config = dict(
    norm_place='pre',
    positions='rope',
    init_std_qkv=0.0138,
    init_std_o=0.00308,
    optimizer='muon_variant',
    warmup_steps=200,
)
MLP neurons of a small language model. Each row is named by its layer, matrix (gate and up: input weights) and neuron, and shows model dimensions 416-511. Each number is 128 + 24 x the weight over its row's rms, rounded and kept within 0 to 255. Numbers have three digits each. A neuron's up and down rows have the sign that makes its largest values positive.
After each neuron's rows, "fires after" lists the tokens most often just before its 100 highest values on Wikipedia text that the model never trained on. A number after a token or word is its count.

L2.gate1779:120132161097150121108118132088113149124113133130145127101112131119113184130169074129117143131061119129107075124140191145121126169171119154132141180100132136086118101158148131141157114081134100121136136129084144119148119112122117137103156157083127139159136155127113139127171170094113117134
L2.up1779:175140104092162107134189162124141098136112117128131120107155120105103086171146133127123145136155105127154136131150125132125115171130111122114144120143149113129107122101143102112110112133082109107127165160126153126133136132148138119106104099094128105130110120152161089106131150153103120100
fires after: "." 80

L2.gate2167:081119133134132091136152106088128134130163113135124166113090149134161114119141152150139100127150113166169162122121170185125110105106130121089131150168109114165077113155155108247152095114141104105138100143111113113119122140140108063101109112131158139126131134167144137103140150158162145123
L2.up2167:076080128158115134120100134113097136123142168132118090100154151147160134125131177131138143143109106169159089146122098159112131153134130146104102151120107152117161131114156116086138084107146138092131106104131129104106118144129132043076069134114152146163147144095176115126140119170114174133
fires after: "|" 44, " |" 14, "\n" 11, "." 6, " +" 5, ";" 4

L2.gate2270:132150133134183087075113131097166157152096119087176125122106140178138117092118129103106105157124112144133133083150129149138124105126104102170119150109100121135083151109143109152094163129118157113147172080116109133150154189123115105148114172101149127100109102089131164134153109116092165138
L2.up2270:108120142095157114116105129142130146123135135146092146146101112143135157116117133145133149122091116149150127151114148095131105159093148106140185160142136154105130145128116138109125149092119112126187128131137087146121132137110110069117073114111157128132116108125148116133114167164111139122
fires after: " |" 44, " " 9, "\n" 7, " as" 7, "-" 4

L2.gate2839:136108120077129138120128141143083147140086118117135109138131134096159092126100105153135129136164162136167114066132112156133136138167137121128117126152122185109139147151112148107122099097135089145107123117118065133146122133145158148124122111141138176119125117155149161142086093113132172134
L2.up2839:151142120132137108137144135207078080093126107127190156123083141140109098142111148117137152151145112110120137120149146141152090097158167124121084173165190118138123113113140088146114123119178115132146156127167107138149102149111137139130171142155114107105157099151137117122169101097160113122
fires after: " a" 22, " the" 19, " an" 9, "yl" 4

L2.gate1722:181096130119161114119163148141080095145155102142132109125146130102135143110126168115119118144139158141123121116106126114109136120141095147143103119148147123126067141103127097114147139154132133138112151090119119087138114077124135123129165168082189125119130126165132118108138153094116125106
L2.up1722:160114136134091094115125106143121094100128152085108128122135152154109135076123157084118119124113112117104162128121143129157086160111132118122136132135173176132095142123135113090123123120144134125117123162125116116098136162108085121142140135114130137045100136113106103120125147109145170118
fires after: "." 76

L2.gate2488:161129142161089126139147134130081107150141145117159112156092175126093122141179159137110134099120162082178132148092102155138161159175130099124079126139140148134115122153128152146097175146101091118095113112151111120149149140112116097138115150185117113145195123143093144115143148119103125116
L2.up2488:095159180092108116172109086115127129099107090116141143086130154119123148093130116080061111120113085150070119119180154090146108117093150107101128149108138142095133134125107162140115136154150132135109140176151130107155123115126101160153140124117067113134130143119137122180147114094152161130
fires after: "\n" 82

L2.gate1190:118135129105136170106176069149112130143108068134130113115138134149135136097113121146168114144167102128128135169137178110121120139114091083083108142159143217061123147138127147139106167153117120118150108090126123121131157162107178113140143149140139185118131134162107124130153104103136199158
L2.up1190:130147130107123118165095139153137120168145134202106139144078129159107130107140138124171127163147141085143132121174108179135098119101133122133086144118119137088131118127125158119140123110133116116116139122110147130132146157113164107139123101087149103122127103107130178114128108150095194139
fires after: "-" 38, " a" 20, " the" 11

L2.gate461:124138160144168128109141086093115106107136116103138128133138121141150132140116128184118137159125145122128154110157120123098167131107170166126138139117144116106091133122123146140131108110120145119156150106111151135135105100114121115124148152178141164127142153145135142141137144174145067123
L2.up461:141134089120113103136113119107095141117103148106126134150164143144135087117111157121155137135077192136092091096062131114140155126116096082117090163117143127131146123127142099150117123148131074173098142139125131126145100103142120132113117101156146169190079130121147121114148134112156170147
fires after: " |" 80, "|" 10

L2.gate795:111159116155115121146120104131162133183167097106168105128128063089134116095130116093130104139150120159099133145114133119126082139110100129116147119082180185091168157126162130117126144104105116161108113114115098137093136122167144134134121184084119114165118117105112141090088143168132143122
L2.up795:134140103114131113125118123155160098139137132142116105124148111114121138093152122147150139111150121140144132128105112126121100110101120127168117133113148143134170163161120122147132191116125123137132134123119148118165137105133133104140136115124131166154131138144155144144148150129110156114
fires after: "-" 67

L2.gate2012:109117135087133129062080128134128164147143121162158176123145151144126125103078108191133137106092084143097180114156123129126185180146103143163111148131103123080119143128132115129113122137149146104141144139117130121164126093128153116128099129097120107142133123132104120140114089101129131153
L2.up2012:124182128109153170110072125096152099150146143128161136122159131168146125102105144151150130118091119145162140093142150098137128149121096097131099111136152143112096159095076153181109097117091147102100140119136153118133122084133110181155091115134105118124145134102093132143124117112142134168
fires after: "\n" 85, " 1997" 7

L2.gate2228:071159139121170142108089156102123128118087133134165158113128150185122171145166136130149106135143161194103101129117088116119120156165078117132119083066133130109088142104132110149117107073148163116158169132115108077105118159181150144074112152168124121134117074163112142173131139121122129105
L2.up2228:147140130114119121156110102134148109083083122145163163097134120118162129115181172139078122128109126105151086125118130132172103145115136110148108173129130119125116133162100146107137173133108164134132114163147087113137144138170128079133109130168131147116154123123155149111113154104147142150
fires after: " |" 46, "|" 9, " the" 4, " 4" 4, " 12" 4

L2.gate1248:109130100138103104158127195093180110106096109125093157109158127089105085130091086168146140144169137133120100146114155121104132113121155153155119148148118115123115130136158093158086132127109093158147135138151119141142095082111111102105112171117113138123120150128140135119111175116146082137
L2.up1248:158106093116134056131130131134139154165094168107133148140075134115124121113142123148077155151142121138139076112107100117126110149139119106071181125132125133105126115161111088180134110155097136105166111112161092155112114123112150080114122084094123097159133139099110124171146138124153174167
fires after: " |" 29, ";" 23, " (+" 12, " (−" 9, " (" 4, " +" 4

L2.gate151:142128131110135130121168109131104109125145147116111150089134153147131128148107134117128108092130124153102205127115113110105098136104105114162136107133116156105124156166152120117147050151109097134143159129102133148117151091136115068094130116135126155097135125123157154092131115092116115132
L2.up151:122101148124107138118117117138135099125181155144123092173143136120134092119126127135141145153129128135168071107194127142109152138107114122120097111110144125145152131086065105139156134127138133150134134155146113149173099141142123175106133127151125163104151124110118151147123142159150113142
fires after: "===" 31, "==" 23, "\n" 13, " ===" 8, " ==" 7, ")===" 5

L2.gate1748:120139138119161124080091114127149158160140109131110136120106101222153176097083108141137158167150117156118140146155151118118123112092131120169144106143126102137099169104140121104156107147123151073123171198136147098100133123118111113108115179133160126108133135147122150109106100112136132142
L2.up1748:153107121112134131147139171139127141145095151135108148111143152122113135144130177116111111142122155129116105110169151121104154114141155119139126084119130142128117143103090139168105108126123108112083137099140139140117144154192113126126124167131098128132108125123160150179155159106130130143
fires after: "\n" 69, "." 4

L2.gate2555:148129123194139131115168127123156131131175158092071121126111121109126175095170132104114168132069122157161167119146137165099139107144095151104110138128141130145147131132153120144118184118132105115121093143156137118125106156112111144145128145172103116161124174140155134107121134175135144115
L2.up2555:149090134171152145143100105156141132081119137120128094141083133134133127121145120154176125125154157134136137137140146157113115135124203129155158121119160155168143173192119116127100137143118071123126113174118087160165131101137104138142123127090100147107149144116119156103149121164100136119
fires after: "\n" 37, ":" 15

L2.gate2554:105114110124125142150116083119140119104164160157144171132135121103125112155123129125073166124104100139157101132133123087107118132100180118127149122086060191140147142128104119111108168109118136134095112118161103149116092120139096130089131138098114113159156067142126160139113099145108115142
L2.up2554:160155130094121102112105107125086144091104136149160127137113141132169159159132122082071067079086142169153099149119145136141128158129133137092110127128083122136181176122115117095109106152106140147102138122140132168173108139144121118116126122119113119178131116102143161139111125140110118144
fires after: " 0" 14, " H" 12, " Z" 9, " N" 7, " F" 5, " I" 5

L2.gate463:112093185102116158150140096127101118148101141099112111105107137138154135155111096168168099123096132102128189127147099119112124128144133122094138130142089118077077097146138134118143156152143101142100177140103117110102129141081129105141149107122134119097097121121112098152135143114111111115
L2.up463:121118163111112122118123103126127162116129165127128128137125075143158122126137125182120092133082138104144178137136113113130137082119169139102092176159080144075113080109105132126108116141140115144111124107122092124136135169076146146142150123105175109112118127135136135108150130155120115128
fires after: " the" 61, " a" 10, " The" 4

L2.gate2602:124171131131106122127104148138127152118141107111131097125137113111171138115151061136156133106099114130163116113130128161097133101123106081125100147118133152126129147123114123134161108158136139141121111077126122155141120114112134150126129128102137115149125117171148094154174162149151122150
L2.up2602:151114123146094123134121157120139124104127133137103134155123139161150156072099084117121139159151117136124104108154114125121154120119149159102081136118126117081118152168131147112188105173138131116127117128128105132164108104089125105091133145119141140141116142120125125119115114124092136145
fires after: "-" 32, " (+" 20, " −" 10, " (−" 9, " +" 8

L2.gate1403:133154143147099097130158151175116119134136157143091089132122151108101146115112100096154136163117087102148151109100148104144114142130129135109148132093100116160102123086135084105131128121099149089164122153116097107129152181144165152143134139117106150133130115121139152140097156139111100120
L2.up1403:119115133102176138097119137112117134118142111132099122126129137125159145087135132082149134099083181163163172119130098111077178105129132136118150112114133148138165145150139114116152170143114123166122140139142138135118136094132107127159098163116155120144126153163117165118130143127148159130
fires after: " |" 37, " (" 11, ";" 8, " 3" 7, " 2" 7, " 7" 5

L2.gate1851:118097130130183137117130112089132131123121125148163147118132099096133135132111131131100141123098122128112122140137112137162166092155096122102156128090140114092107136145145108126130140114156131091108097130159126111155134127115151128133136152098123134144127136070095215158148141088131136172
L2.up1851:121117129124134126123103128135093162165070174137123102146109145111135153162133149123100120074108113150133155137171092150132150146099115116126123123141127175064114095130109150160156149120109157155168122085124070140170118132159090160094101122130115113171126135141159155134137101137098152137
fires after: " the" 34, " (" 16, "\n" 8, " o" 6, " |" 4

L2.gate2766:112148145130130118046080105110121126113118135175141101085118112122133113129126126158134125132110107144127126135086121171131133142128133161106145137173125119121097138088110127104102128111117054080144126100122126115107111115140105107097146121124119117152104119121133120158131111083115149102
L2.up2766:116134136102149121095104141109153104119133148167149120140090172121165128073068144127115127158140130110141172106071121144116108153091126101192169122141103128138129139143136156086108102171133117132129106154092092161062134104156114135121126152128123139085141090152123138148127109110174110109
fires after: " |" 44, ")" 6, " Film" 4

L2.gate1552:145101136157098126158148131114115153117106087099121127129145098139100087133140138127101134117160157114169147144094141134155154107089121125116109134113138130128148127129136116162122164123134109126120126115162138132106122122159147131105175133103163123134123107169130188138158146170111146120
L2.up1552:105137117113118126099151137109053127105106170090118105108127152112149105119132107138152123145130122128169133131159127157141152112119153103152144120114114110120104142143142149142114140145121133127123130096108137154164166078129107160141110095118076124168107125127109172135119126134125168107
fires after: "\n" 100

L2.gate2553:167118106087149118053112137144134106089137108083145135138108105119114161130088157175146140144105093144153125136173164165165202133107128180160107105102163154165134138119104138112142144112119137095143143130133137145143114159145143130138113131146184122166112174141125159129170163127124135112
L2.up2553:087155108168133128142134156098179110139098129099126111094110140124126099133096141140100134142083108117097149126133128166168098136126115114153151121125122125133106109102110095109131121152125147117163104139078135139118117110090106141139101122105086101143093113112093119099089139151188162133
fires after: "." 92

L2.gate2493:150157154113129110119145105140087141151107126152145163135161163132128128130110141111132125096111161172132144123129101149114146182145123113110165161156136104133162167157136103119117230129129121108111094134128119112115145153111107119118085159116140116142171149140155167109156159101136125131
L2.up2493:176169110078145130131105147103116120130134135122145170117116143108127086114131164146142104114045131135153136137122102135162089165136129118106087163120090115156120087089152124166159134118117127090146153120152124146140145148146130178145149090156102108144104118126179158124129130120155103147
fires after: " 0" 40, " 4" 7, " N" 6, "0" 5, "3" 5, "1" 4

L2.gate1262:147102133102141111097129092101163110095107136049125121109158113127129136136137090138156111111119146127145115110146104173125158119131066110120127118159137149129105129129113118132079138149112167127121150117150117125131168086101126147120145155113124099102086108134132127135105139098125141124
L2.up1262:143158132138154118105110155131148146158103139121104113124143159128160112124102119142137136097183130129090093130158156126133151173132145107150079149082114127117140133103167112133091140146103127138129121103108164135112121181133132194134121097125140097136161077105119126116124099080096137161
fires after: "\n" 47, " \"" 8, " (" 6, "==" 5

L2.gate781:144113115138097122121110133115157108157195137127119126184095106148126163135161096109131127107138106136139140154152135068130090122084068142176126107137145164136144111111109135179146166118157103126126138137143109141118107113134153147139111088107113127159118150089102136147122128136098112086
L2.up781:130143107092122118104153108106103152156172127109177130188121116158153147090177107129109082104114167119172204129169127129131198113127132157149112128110120153162092105082130139145173120151100101118130123152109094127175187134114137120111094131124093144164129159124124122146128125126090135111
fires after: "\n" 71, " in" 7

L2.gate1116:086113129101133136109100171147138109151130123113162154127130139133116152147120137141116122116171121140157093109087117155130113139168117148139088138139092141182129135116147146117159107099187161107155163086105100160100126164139115156137119126150145108120128112155150182122141104135104065100
L2.up1116:103129106156112123108111120092127117121132139101082160158147143158134165115092132118108104128119099119163140072101120135148115115149103139135146143121104125149214134090100122120126148167111125101114128102175116126104111123154113154156119173114113121130141143141102107133172121127167139068
fires after: " |" 32, ";" 23, " 22" 6